python train.py --num_key_value_heads=10 --attn_scale=0.125 --init_std_qkv=0.0208 --init_std_up=0.0208 --optimizer="muon_variant"
MLP neurons of a small language model. Each row is named by its layer, matrix (gate and up: input weights) and neuron, and shows model dimensions 80-175. Each number is 128 + 32 x the weight over its row's rms, rounded and kept within 0 to 255. Numbers have three digits each. A neuron's up and down rows have the sign that makes its largest values positive.
After each neuron's rows, "fires in" lists the words (lower case) most often at its 100 highest values on Wikipedia text that the model never trained on. A number after a token or word is its count.

L6.gate1564:153121134157136136131140146036133158176082116130159115128107143135151156174155147138162149090130178145115098107170073078124143162128101120105152118095114128146096175127154131057113171145135152130085110144125076109139106121180096137212115166140078073145186106161099170112199172087106119074
L6.up1564:134145111114164063127106135146167053118133130144140095114072128090132191141118143179169119112077119092124117101167179133092140149144119045116170153141114142139124137114147164128110136089147187095124168145176154102151119163159144163081074142140132137142149111098116043125103049141120139183
fires in: "was" 33, "as" 8, "university" 6, "remained" 5

L3.gate1416:176149131136132103143100070169165082104142112101089157156121163136106119085111161171072134086138144133129128188103144084121153082105139141105134136144127153112104092183170115031155102131110154119100126107129149109090118129081101097122159156139162096111153140135137000088153124177109114152
L3.up1416:152063135129121126179085146093111112139108141097095186097151144133141173137177171171089137137166146160118149100114124144189138097143131119126155109166138111144142143125150121113096118098104162147072151083096139140116109162214142099130086132119100162097140120072159107104067115119097104140
fires in: "southern" 25, "northern" 22, "western" 16, "eastern" 9, "southeast" 5

L6.gate1294:095123119135145144127127101093076190105166171061166130104136146147126093094138079109151104177110123179113115125164091128114091145127136138046105098150119186133082165154041085151149148142132072144061137132194118138133126091168182125142179093096105106153150095130178142194170137160098087146
L6.up1294:165123159122116097151174140129115104088123130117170102088121156149102114058123140123146079160105091122175198169148131161097132159124160162087112143115100092111115087182132143128138076088170157102073098081148121152096116120094182118128129149117095109057105155167191132090135133108147167096
fires in: "the" 18, "that" 14, "of" 11, "next" 9, "for" 6, "following" 4

L3.gate996:088141120136137143117054114102121184117152121104122096091128088167128141100102109110184167150137116092116143063127071098123164153108167163149181143113103214167149163139103193154085108165125101110078080141159124116196127178136099145125085118130111142092143123123129077133155130150172148138
L3.up996:098146109164113113064146089164121159105110164111124128091088143143112176139159140113093140107155218099166119140052124129142161159169193141124163140121072109077155131107144148129092122070106087116147082105166094069128151174123161103124129136087146146151149184157089121115169103104098227105
fires in: "to" 61, "of" 8, "astron" 4

L6.gate934:087109128127147121149134095103148159182112117170083123167155151116177134094170104119157123167124091175148193140150060133136147118127165114122135092148143108132124136131194107092103179169139151061099130153114156149171111120120153141162158135135135193135112193130135122174178127119172183130
L6.up934:084106097097088135158112136114140128070086146099132149122154092182133133158134158139174111151075142079170101108133112095139183142117205157055096142142166182132136123157160162121152143164135030121123168123130169101064180113098123170147082071128153171130095139143206180132123134135037144117
fires in: "the" 71, "western" 4

L6.gate573:148150111121162102162136126111101189133143167139100120182157085160122119148111124106124127131172085076142125173146143149109113162049123145077174121124085176118125149160188085136132132145116122053079152131116166087142098141103187091079150102120115162165159116146180110142084049119164136139
L6.up573:140149051158148083154141139088157121132133134144101124096093109133155189055165094134142104140101147120159150138128085206124153111120160131117122166092126094136096135179124183170102111125124167173109144204190136097102150131139135151053165155148147185141128143128139102151090124167198193157
fires in: "in" 37, "with" 9, "of" 9, "two" 4

L6.gate405:074122156197126093151102179106109129177121128132152154083130126162133093211153133089081076144126128090157093183116164171094204104147137156185138181156118122120150142115141123185155151121093127134033103085161120207090119182123093107142104062129103125074112102116187097187156207177133100165
L6.up405:116113093121079183110135079109172119151126155106132129110161177166103153091128151102143180087074124147221146183094188145178102113199112165166121164086169147147151148094139167126141105149111147181075171108088132129107162134132117098154148078102161116059133113110126158139154133066142104142
fires in: "of" 61, "for" 12

L3.gate325:088099073091143092110103083115168110091165154159177138118102157101122145171098163136156107117146132097129126147111097139156104113116114112157176157156119116162073163072140067100042105101069094134102101113151085165103099103128115195104167159135121058076135076150130122136117164115115102110
L3.up325:092094099157158102126174168117068164165078122082128136156083104129068147102126128140175142107121105132108139165182144101115152153148068132112159130120080129182103069196070101157137135175131087092115171130170115150123145138126156198099129136088078157118072145128137189110122140081102162144
fires in: "1" 34, "2" 26, "iii" 10, "3" 10, "ii" 5, "iv" 4

L3.gate1165:144141093135176155184141164060144146091152117053073121182177109093139177144146150138113135161095121153098080169176082132098172137099108049110068163199089159158158108063130175058085186171135127071145105132159145165135132172135104104131098137142130165125124103141148161146113108111108161138
L3.up1165:196119109136145110159119126110061135127139097140159181131114099145101075115139087136117123079155153143150123119182117119168072152141163159181145161164124137110172127183130107137118123142112152072146103118146158064131164126073087094102122120123097116136125133160077168086101157158213099155
fires in: "scottish" 16, "american" 14, "australian" 10, "georgia" 7, "russian" 5, "romanian" 4

L6.gate676:163096089172146110131154180172138139049174138136114156151130117202130130134188171218148133112108086116215120123147138117168132152073197167115177218125111116138113133118129153051161153134139133070107176193116088114091163141133141101114151051107088156139107109141155133101121139144103115190
L6.up676:088135141106126109163126122147146118176150137167157143094125098154133141133081112134223166190153126146173121176126133148089162143146159101102165139059063106129097085146154074168129085110149086131127177087161111107129099138146139104158152206119072152152148155150171120141182116161110136119
fires in: "the" 93

L3.gate1448:098093172061118087109082145161129088132125163148128163144147129157158104111127110147154139132153124089072118138086098147152161084182147144135131097185173155105134113112113141138112171137085169142120109120088111125148149091185147180068079168132136046144175063083094112143133092183146116122
L3.up1448:116131090095141134178149130172112104141105106118099129147109085128141078109166123136113118138130190085108130130083080129074129123173125120112083127155139183122101142113109111147194184133130109110157049133126137105108147119081155127143081036162118189131076148123084184155130121084058146142
fires in: "of" 52, "various" 7

L6.gate1503:182118157176185154130053123119141075117172168153158095183061112157111157198119123169139139123217131088116095105143115093143106137108148164116134137150099160110118108151140182111131111104054058121083136116048124183131111120128105113110147100069150153113172105076118167097189046112179135093
L6.up1503:164197113121094104123170211100130144163159150109150156192186136157101115176114156142162147127101125099104152151117142104190148220126133175138148115134143160091176140163164130088159133111126059059176187086134125156140127132144079136132192131146124111158125178125163162151168088205148055107
fires in: "the" 49, "of" 8

L6.gate457:061123133053111121141140133163124147138107100139169188129115134122138076101100116066162163128129145159216141107150182066111095059127152119118147063111108136099150040159132114051160111140120169101132138143191182150122136134153058091152172096164136102160168164119126146162154154089134141097
L6.up457:071072117171153120177135111146129141151116120068088095145101114135107156122122137123176147078103129142131084055103130185073125102061065114109168160088199119125085070144117097068050106153124088140087080134123207110129142125147115126111085188153133083126034155123117106099147121149083170125
fires in: "the" 43, "a" 17

L3.gate1684:098106069171119156161156057073155136169147147162130159151167137144182176175105063105123121102167143149175122175081176133140192122079142153105099131130096104115102118148119110123177124106124110086112092087112131112106109090138121105177209102153185113143121162095177043108169078128123067106
L3.up1684:164159184143153128156111096112141076071198147133169130171141166115175136124149088110119127136119147161149134116089110070158103190186180150039162133116119168124074117162091124130147187150124121077153131111152119184156138102168082100066137091123179069117134150114161076106122147119106133113
fires in: "south" 28, "north" 17, "the" 17, "southern" 8, "northern" 6

L6.gate1262:168053170114130147141134109128180197144105140141121144172123141101093164083114123128087146110119138118164117124078087059134092140148093105119100125117203173121120174131089123131116157096121158184093090099097097079145080169143108137114181145162089098113153099088111086142179134072110119130
L6.up1262:127132121090153130126138131144120099155096120134147153088152172113108123144066123120110153138164132132142125153151154082181102136063201147136079191181144078117088103104122152095084161132118126178134112108050096209122096172111064163139080124087112130128145144161167117152099153160122155085
fires in: "the" 55, "his" 4, "maharashtra" 4, "federal" 4

L6.gate906:159144108181123073088159091104158192127086124128055165126111178144154182139133153102139111174161137067062135151127067092153174133136151143114161117092126111121175183138207144162129137144082090076112104191156142127092088112150186121086130069196149066106117127118081160141173115161169077125
L6.up906:113105187167161183159120142115148130079086156152172161112117113115129109201161135105146093127159130148161147104056188144133168150138129083162106082073146099165146113104169120100144171186116167153206077184178093153177153176102082069134134114120177090153135183142138118079130044142186115071
fires in: "in" 37, "after" 7, "during" 6

L6.gate564:115168167104156126137126132128131151168162129140104106134152100110093100095094148086107127121168089114148125140163125120060111143167141131097114127127108135077124137132172140184127138119121061127065136126174083109129095148130156124171120125101157157123120154087155086117145094126121109142
L6.up564:062155129145140098157162151086120102179133114113110112140209096140172188140142098152150180099145100174171206157112141154139149132095093138115067115123123108146133064093093148137186126130130115161104173150150150140149111160191176183132149191123096120122099156138154086096118098131104133129
fires in: "the" 81

L6.gate449:146114177099093111091180134082167129124120119069156123099102114134099098139174175093175122115124101154123132064133131080086103144126156080136129152112076152082090116163111153153094136148150130102115127073146129141182164116174152103125153152127072172131138120077180113127123152101150129098
L6.up449:116148126119157090118094158123153116071113131105122187111169132110111149178064110090129135125128123194121157147122125108095105173173140109150069095123103155165075150143097120112137146065143121097173134189151112137182119083084172130134072179130141100150112132132158064073142118131117114101
fires in: "a" 68, "as" 5, "auxiliary" 4

L6.gate1584:154136136129143171170131107094182130183101141123117200141174151117144092105129140105104148097069175139159128107113126113161110150094124154088077178132183140161093102132081123124100147114137113112148164151183084104113136115132100196149140106110098103123112110113193150121142146136109104100
L6.up1584:146128134085093093146090079189145139101105164124137120129127114052201145087091135144136126072082111132175074130096112135125134158120140126150088117135103145094046067139098076128143175120084186098121192169102144144107086156135133132157185139114117161113138213116120131147196113141107105190
fires in: "on" 71, "of" 5

L3.gate658:070134147148138165212098138131169159080124086152129086187207109147111184128165141133136112144129158131135136098131129090116153181104120138160134089101112151136137151104113073132119175144115112058121088132113106146110153133165117096046120096101159065132189108024147108170166160123123080178
L3.up658:141144114089119131096147134099073128162089143115072107099124162168152166099110105144114134197138080118188129157110118116142157108139208138131129141149109154091078129115099151148123118177144171184108166163112124090088125132206162094078149147105125143171134125125123116124144154148092136129
fires in: "to" 25, "from" 16, "for" 14, "and" 14, "of" 8, "by" 6

L6.gate1643:134161114150111064127045109096157180139170126063118123120163117104114154126160111072112145162084110115092094104104112090142133194156094110131132089109159127132143124128170184135086087135139135159110142087132163116107078179157167150198140119140118158111123205131174096138154110078078145168
L6.up1643:110103086160179168168134206140136161158131112085174105168104128066052126136168137118098145083173152188131100118164194108153139086180123064118160128115147139124103118129153186154119148100057122176106098071091119094142141087164102113144122090156114133111129113083088080097135120153190082164
fires in: "the" 23, "this" 18, "another" 6, "previous" 4

L6.gate1219:158178114126141119133109129125174113106144092114115079127176184183120132168167144194115172075116135171142121091131111106105119124109129170127111104109155153080159079102111109072114142209167125130081109143079088130132176100177134148121138133161135117059136127139164082133131131143142121134
L6.up1219:112157104141182111127125125120141130087176102119158164121121169115100140169133151123203120063152015132136104116127139147111132195130086097160135129146086153181097097059080139077103140150119198128126159152167140149160110157124115073095104149122113224144140120161138107088110082134151153105
fires in: "the" 79, "during" 4

L6.gate677:089100118104100165166103114157093136131159098118109118133080094146131183074144100147146171135133153143114103101137116084112088102150116135132119155146130184216150162111135154114184148139135106164162204126148127171102094130123123153125146136136136127114169136117144106074162080072109115147
L6.up677:100128147180121123101146145106156123116140139077143082155072110165126135129130134096154146161118118108078151118145126140105112130125121159133096125098118143150123108169109118163129104123130183048025154121071157122096154094160121120170136145157156120157138055145151087196197151122140085118
fires in: "the" 43, "to" 10, "for" 5, "assumed" 4, "in" 4

L6.gate1251:124157090177077145136119155208116111169165173125156145137161127108173159084164099134130191070123202113137123108164099066087135148161141174192145131136152132086098158099099114138089139130126158120156115167113058127123156127174084064116140116087128132140139171133124113082081156124146136079
L6.up1251:169121102138153117110116128092186167152102154111080199165125112159107185198134102094144143165084146124141123086166087129140133176118164152133137209120121158145158128096072142149100088084089159136173099079138128134122116111097122156219160150110151079135123099101090136161064182175116112116
fires in: "from" 19, "of" 15, "the" 13, "in" 12, "s" 7, "his" 5

L3.gate733:134088112124179127225106169131122093075128109103097217124130154132104141104101103129189112129079123153158147140136160097116130128152155177128148145154208160191154088158147172160136126098134164142105103213064121102127157183157096144186108141107133110121120125201126154106108158130154109157
L3.up733:104113132080094108114080066185138105107084138146169120111105151136124169163108126185073153147167131110143135095155088156081096173171149079156119117123130092076176106137122154165154111167168136133138160139108170106105111130126119072047087146130107127140134148182092101151173154128122134152
fires in: "university" 18, "museum" 11, "review" 10, "institute" 10, "press" 10, "school" 10

L6.gate770:176124072145117138233133061148171077069105101111119139169123131138130154136063153105128150114158172150100148201137094128147145105182100070196146114113136153107114083094093112132114114194101090166125055152119074129077114137149132048097142102160140150144071177116140134120067129031133144122
L6.up770:148169112135130092159087069157141086115170069176134106111132093162098172166154116132137136150132068088157100182085154156167195138185158142129110143078119092160086104138159177128107147162097195100121148178131123178178121093113142146165164125127167120163148105106201153122100117096153131143
fires in: "with" 15, "to" 12, "of" 9, "for" 9, "against" 5

L6.gate1095:088176155141136110162104098114121161186136148133099141070130142147166139133148142058075067126134120176172174126165130072128117109109163150129124163161145140117127103139200147166134164104082118078124168106172139134116183146131108147154157129113139163074145153075105156107146132177090129111
L6.up1095:160163187156128074072115129120113130175077123092170131111143122115112134136127156108102106152156147121130094126134131129120202151114119140109108129106167223157141118070107119121130118126141058115138157176061103167112146168175143194150102124096098128137118127089151115192099033179153157163
fires in: "during" 42, "the" 11, "of" 8, "at" 6, "south" 4

L6.gate174:179143111162138103145099112159080113155123146086077130121048087097154135134111114088108121179152122155149151161119126080083186154136129128088114163072142130147098164159088101147225141077150119073164124146131134123142093187132126122172120143084114095152146105110114166132183115111155079111
L6.up174:127119172106109124167129104147160169139120114196056140177053116086205198145102136129099135115148145176118112046125140132105127142127120158109116094083150114097094150117117072051209142091108147145117159123151121108150114155107122076156149092086142155110146092164099131080139147212193091124
fires in: "in" 33, "from" 17, "of" 5, "made" 4

L3.gate97:098114092131124126117151125128152047101099149126088076153146114160153166203141075112090114157137193151187113144099132133087139087089148112117150126120122161149108130110100125090138096141118098134157113075158148119144130085137102144094126150107104056080075081117130141146130153152125123143
L3.up97:101164108096143169118085207102141152142132099135115167119113090154105145126128110146067137137125094166148126112154155070102088148095089067122137079168144105133105115107164107099117113133110128070148113084178102093144117099139132068161181126111149092144145153070096113149165098132146108172
fires in: "scottish" 14, "russian" 13, "french" 7, "british" 7, "greek" 6, "english" 6

L3.gate617:083124092146115167122118127192161123102145146103135109101141149146216084128170181072112149166125202119127114116134127132102131193120141045157182117109166129121057175144116144152080154085147153138136159174121120084153141200145125134113149092054131140122141080124185134120179124104124142133
L3.up617:120141048140124058108133136134109107148089121106167131109060151119081116107103132183128160133150115152170152138152141106093193134124172152144087099153125138124105076151129125097103156135139118095113125112144158138119107125134193160135151111101085139098133149141092093144174147140058096103
fires in: "and" 56, "fra" 5, "of" 4, "two" 4

L6.gate987:128091135111127103111146127133130128079181107106166128131212094147178126196089167118158136134096118175114078137139088139122176120185086144070124164095116188155102083143082136123088128148110150118142097211174088091160132150098119157149141115130111132132091142084125180135178126204163148138
L6.up987:129116137091051078167079097145119103112173143165106124133095103088209095137205125126145138161081142146112123145112145128074157080099149174106110131183136098116152113146133125059148138136094148088089154115132141181105139161093129173136092119123138137112125168091140117147080137189160155139
fires in: "in" 64, "on" 18, "of" 4

L6.gate1261:191089094160127119177117122158115137120086143123150110128108128159102202142079103134115152119165145121166070136098114050115202118128119116134128125181155092159182176156095140095102124133100113112086124149090163166149206154092155096130160098139142144084147132091120119155135104056115118156
L6.up1261:128155163138111120147165191101138071125125118174125166111097118147087160222097156129176092139072180162193134172111122137181178074118138076111131164059169118137113136154124160120057178110171129147126132160131119160133118189186118058104125110177096151132117148112148150199154086154063124075
fires in: "of" 29, "the" 19, "or" 9

L6.gate1474:162158162150217129140130128119124132068056137105135102144140147129106133078143103177152092128138126154179116163116158135146146083123090122133133158179117141173151170088163109195216126170129185051074157124123142127152139145159105178148137092104079124150068140141120133091140077188160173138
L6.up1474:016181166172174131102181115119143101123151170112152098139117131216169134131131191134082147151132174141154137176136155170177100049132094180185131129116097191115097082163097195137132131102147138141113124135110120114128154103127170103102155144120132159117129127123072103134153123111081141170
fires in: "at" 43, "above" 7, "of" 6, "before" 4

L6.gate376:123108114159126187145104072125111093124137116105131121108071133138117116132172146143136086148118193153094138147101098112115096113172157189111071077148115074036182121149200138064157136094093114092131101124152145178109100109090128111148139131093133199156080180080114133101160106131127124129
L6.up376:092137109131126073116182091118099111075124101098168135156156076107115132140129155155178144152059177105105082094134065107133138089116178115103168126118126041119065126165156125107112094128096113129147169132108157060088148120082114158152117104156126064150178136150026058103164120113153115153
fires in: "a" 50, "traditional" 6, "new" 4

L6.gate541:150056153140096106103137178113162110149127089201146097214143097082186133130168166135149161124128189146167135124131106148161136127120127124099139133154140051149138125078143168129115141126155226098084169141155129145165079111138103121091073085079124096140158130125153118123175183155143112088
L6.up541:128149153145121150154131114128154123173169139119118096118108125154103176103147128100186157165178123152155104139126180097112182150142106134094131102073142167098113179127114109190127092167106107146129181141124138102100152144146123079127188125143199089116091144134118137112104168110150147089
fires in: "the" 22, "this" 17, "these" 8, "most" 6, "in" 5

L6.gate1133:104059105107178157157139151154142097072098109147135087090142174147135146075188086125119134124137145143110160154123101077116131150130193167152126121170097126144138120130162145149134140122126186089116115093142130111100127158185168171163128196087127157125103184106101125143116185172166119129
L6.up1133:125180111140126177194166107157126090207114168103139139155123205089122108053105108125173100101140111168109119213098204067173130112111177108108155121142136170102113109069171098143116184124124114120148163134126106123112147169161128118121127133124169170152175144109171141130203128088089111094
fires in: "the" 86, "kaupo" 4

L6.gate1682:073108157147155095144104139160141164105085112133129179134053093111116164126132145131099175173146136137200121112109090141149173098104164096177143123117145076121092102148154105192138160146126056163104064119115145136137093089154118202143073213115103111140148106145103119077163086070148124109
L6.up1682:126106190111113125118093154132062101157151103152113114132152101084223164162163102113119165139119155121161124157089142090159168100113110135128123143039068130107158150202158152121112096095110091136153114113164083155155129148143112145123150171143151117201156096089121198169090063098115124139
fires in: "was" 22, "were" 17, "is" 9, "still" 5, "been" 5

L6.gate1044:133158154187094123141161133123139189160144118136051144141080190133110185115165118111123105074194059178118126090090014142166149153151095103127105126115133055127122157163136116099156133163062147060221114111129097079169177156095148108090142147088158148119153109140178114109075153157146144162
L6.up1044:152090149146199081223154114143121137091068137123125110094132161192116116138152187119106203117134129140180127098137096102056108149136144070087129175079147105138082100131117112136108138107136061106099103120122135135080073128149055152129168062144185134142081094136093135092148128137122115093
fires in: "the" 89

L6.gate836:122124144172132111191121114067175066126167093115158109088127135102160077064167090126116112120126173183142089094132075122168086181172095167108160138161092184132149086067136172166143125107154097140133132077125154080162105108106093172152120179099094112079162120129067141158144092085077120135
L6.up836:159153124142113108133138100156130151166178180144059113102140157141022221147166097095135086136104098139114123126135111158140134115142172100160186150117116150120087184086182139138059146146144123157065107097159141176139093110124144155183123044108133116088139096128121125182154123177108133132
fires in: "the" 64

L6.gate1510:126187131106126105124126121101101112124108174110175178126088087107141121115155146155154082099175148121151151108105216095142133120182171134116088140162108189169109111175122134114178154084113096133139104137137151085075095091116139119159129096151110215101136177140170113137175206165159161163
L6.up1510:118104106113104032169136162184120093084160184125169099103103129140120154141103086081165164100064111168054158133143097128135151068098144134137174144166133149188116160131117149129105167147150069100109106091130066167104123075190086068153135157207146112092136139142117149105189141136125179140
fires in: "the" 45, "s" 5, "of" 5, "advisory" 4

L3.gate445:132094155083138168132149112118148124145105163155139117115034095097195103097140119100100133135088152105143081171152227179099144099107173190190158150152160076114141094203115112141145138067152074116148127119104085069139180135109083183172149105132141098176160159121107172104083153109117126134
L3.up445:136148154119167103148155116168111178150154098105133112165146172086102147095140102126136132179084124163094138193104176179093089136118137103077122133132115131121140110133134118086182105149114120225123141069165113180138127104106136212125138131193170117119123105120106191113080073078159104115
fires in: "been" 36, "took" 7, "remained" 6, "fell" 4, "broke" 4, "was" 4

L6.gate1286:069166147134156143122139087134181130077192121154085120152144155076123097115184124159180143188108130109114155137111125156174139147175075121120135126138113104127074164096057154135126075162119119133200208119107114129093148184145131142062129143133101153121115151153129157123161116087114161134
L6.up1286:160132147114148166113152143123129059161079096135118118167149096161132123173182121098088113087104103117178108115154134175121135137092083141133098172103134048140111151158115146068179085136109121132112138191092129122087137105123122062136165117146188142149117099089118156144092134156176082149
fires in: "who" 32, "father" 7, "they" 5, "such" 4, "wife" 4

L6.gate74:125200187139096072155153197106124063119110126126127084117129113074125166137186125113161062136124081118158081161078121096105125156135211178114098184080103111104132125133154125091143144137173141098106170214178150092102125164137135094104167151155135113113084143099146123130180103192131144141
L6.up74:132107076195060164095101129153132186121172152137151180115119169176147175102140167146085176168145103161148184119147129176147101118111102140086119119106147088144163138186146097118141082134093062096093146130119158134121164157136181124112161094092123136086130186135101110105117115118161094093
fires in: "the" 88

L6.gate1028:134147090146157103140143143125117127152138157099145157155191170078132163174095162101135145131173067176117150140089115067183125150155140177143165111189140084154096065164119124087122081208111136119097189166138058094155133148125068168141111114105106164088127122151131174170165196080119159123
L6.up1028:109142154147080131111108094136084136118151111082122112100198159125135111127171104090124171115112119110152145149091120117115094135097129117125198127075137140137154160201135063110145060148162112158100152169131198129107128161120098186109164093174136132111133156104175059168138133143128147168
fires in: "after" 45, "during" 16, "a" 8, "despite" 6, "to" 6

L6.gate992:105202120131175116142132154110168139130145085170111054150168072193134185235143115139098151130157125160100142073176108108060142135150175138157164086141078115130105135162116198112076165154088125113107141163083129140123165109123091166080156151119117111118094186127114116120129119141172156123
L6.up992:107106127132140084129087163125100116154142200103142135144184076139161088137107074106113139178145122105156198149158118162179119176149174125134120128120113042170162092155098155131172150126081182093126145107120112105160074176121141124070123122101131195148134093137141166139101126153174050164
fires in: "in" 46, "as" 25

L6.gate1257:144118200122166127107146119090121133144154131101142145104157179173152125154193151184169122122179120098112137076098137133083090174171100097115121176092112148155105107138100158142068113149135167102043154172126118144098143070125125166144143093147087134099090116124085171201139092138136077095
L6.up1257:138096168156160194140126047108082087130119123164127074077109107111165154139115081100156139143142132159175091150087131153143119115119115155108064120194143107124087122132080120148084168086104074120104123146163128113127095192088085110121108136132129068140132100125194087080134113111121166109
fires in: "after" 26, "his" 16, "during" 10, "the" 6, "their" 4

L6.gate773:121142073102132081132134102109142063114118109126152141176125119105123145112182082075171127095145118182136150120109153110131121129194160162099135154060113083135112122127130134083181144110180171113145148091130125115109090067174083083214108144066132116123152162177133062076139077160137132168
L6.up773:177177093139131176112101104102125118079105097125147148129152190156106154130124080104113136148089106142098125226086106127156115146124091077088151138136142111107100086110182163123155164135129107155126155133075107162156100143168123160136113109070120154115130107048119147155131208201198152143
fires in: "the" 20, "of" 13, "north" 8, "south" 5, "europe" 4

L3.gate1228:078136102172127139189117132170121150190199151144080138152149147105132088163108128161130169103119138175111093135172127156136162105121120102112131116143107060109152078107109146124084147108106164122098147193188173112119195172158175086119154117111139038152154195171156209023122167111089123128
L3.up1228:132142147095129110125104175116140131065152159083055046169110111141145132137112136120129137096147105121178131122071150125089163180170101160115150160075126106062135085127128201160124130139118118054116135114069168163135136100174164161181120167118107122126078115136089069152085060098098096137
fires in: "university" 43, "institute" 8, "foundation" 5, "authority" 5, "government" 5

L6.gate1638:063169102124093109160148141099182145131124182120130104162080188110109159133148104090134134144173169128161130076090119088116201091145136162087154107152113176142196190116087128114111122157108100099157146123173140143098081089147119062158113193091174100181163157088097102162115168145086123125
L6.up1638:103111137099067139167074126051158156137144147163139135161121127165116117096171137090112087099143125137068146145134105103126104199165165118101113169145089173107167120232087068112106095113118053098127127143127074195119104081116122161144151129129049169112167076185152122115130117131109082124
fires in: "the" 65

L6.gate622:149114097141145125161091159186153174114167098082180058112151098110166152130095124138146128113134130106116133175113115098073120167130109151127150083087078166115135080169157133174130125149131070039190098129108143181087193108127116137154161152135084101118141118087106135152166176144147123147
L6.up622:097127151073051148126117076176141162133079098143147162150106156189145158124121142120158130168110158165072096119170122127119144128093169105135124137125100127160122148166070123108124105125129118134186092175115117145135170162162154103142127143106159157124136115083174059131112164154111169140
fires in: "a" 20, "two" 17, "three" 9, "four" 5

L6.gate1409:105093153074171125148098120052098142162119163158093153077071117120157139138175101197204083072134149148183136089124115137109125142141139135084120113101129114148090144162175120145138103097179141122134145141092091094139076080153148186120155132211098091134146186126102125174111174109151108148
L6.up1409:143168095153106109088088108160136080134108149204101037131107128091100134037134122124117136115118104169127121141136136142136149144150131129126152134105169152103114173118086098152086070091157165120109159161194138125146137109148183106096149172080074106170152187125106157142142124131113117073
fires in: "as" 79, "university" 4

L3.gate140:117072157143162136166123135186133136114162110109078129155136131083176171118165134168113063103127124108108170149162084119099106207133125114122112101097137056090141109147125128105101108114183165093116080144096155161145117100152114113105211152143114176156124049161124182148127177116099139147
L3.up140:104127142145126131169125145180153111065172170070121108137113173144139125129147187107153123149096134149068107109121109118099144108105150086125130196070095101187083132051163145078152114049158125074125145098135173123106051166134171107095109149137048091141195131162108113048148115148142112089
fires in: "women" 33, "men" 16, "girls" 4, "man" 4, "boys" 4

L6.gate465:186133087169132126165151086099142114090183137076165104050148102154150180155150109153075120119128165113148075158086120111093076100109197099092206147073172143146127150127078121157072179068082130151129118121136078142088141114090111118128159090153112117090157193147120129174132166078126115122
L6.up465:145114020171151114108152084177122147124144118089091164000155147131135112115157109191181136160122124104115131185105089104143154129104113131149167098163137182160155141140141135143142125211118146182151142168131106153104191147118124085154096085128126103126190139131192091171145121117080152105
fires in: "for" 21, "of" 11, "spent" 6, "were" 4, "are" 4, "october" 4

L3.gate1537:127118115167126131081129142113139130140109110107110174115074079129158133091175082099088082116092141095137098140119102158068126115099093138142100130141141100152098125088128172127095137172118087128171105182101228142098113109165101163142160116148111138086174105130142202195115150171127103053
L3.up1537:144131110145151104160169127122134134150129111115132130094164084183200118157165117145182153089167157115161151121173097110159125159081112117068106127105049075056149132085166110088153124153102170108147171102072076132066118145095139115117068150072123146174161137126209123100102158118134073115
fires in: "women" 28, "men" 10, "mrs" 7, "female" 5, "actress" 5

L3.gate679:112076107160150130156160135071081123116110150067126101159130096189140157067143083119113145052115152153115167138113162106134100122145137098113164084063149119116129125148145165123123182096153150135109168125143132142132123070115141160095162135122106160118102118131060092090122106148087117111
L3.up679:122196114135044121210130098115130137122173108136062112147159088107135099121113106154128122173110126196111106121146055070119135126074201091146158065112132093130102102146090183122133123153113099156191146109188092097177089195104142127112100143071160097164124105132146096083089169170175120068
fires in: "south" 24, "north" 24, "west" 14, "east" 8

L6.gate1012:210121126187142143138118075181067199101119177101174063046173060136114154123153155094117105175098115092150089163072107202170165118140172162117107123075126109131118112180088051113130078151127093176152075151183141138093099110143157144166138105119137145145114175097127119067117056122132144142
L6.up1012:117187068148110119158117119040094153132068133143122113231194112144147106083111111122140106169092113080176165151123068132150121099121088099098084090148117162066134195113158143114207179135110117173147145082100092187127130119125130126144130121109132136164125183116141195117156113145097116156
fires in: "the" 76, "for" 8, "and" 5

L6.gate1003:129109162150204178135135140138169100121165043152140115151127173194191158144187118153096140137153186110154098031146109120129147114097110135081164083131125132170088144155105174117150132157096169138130137090134094153107153151138111090144105171078108134116150147081185109132109053119173085188
L6.up1003:133140175128054113171114118096157116097137168123174140092166137142087060106094112135109109130179131160140185128181086144109098111210152118104155162067123125101090157101163108175098154145050156095131120092103191120139128087147086091101158163163134062116086165146127130090156114139127149086
fires in: "the" 61, "as" 26, "became" 4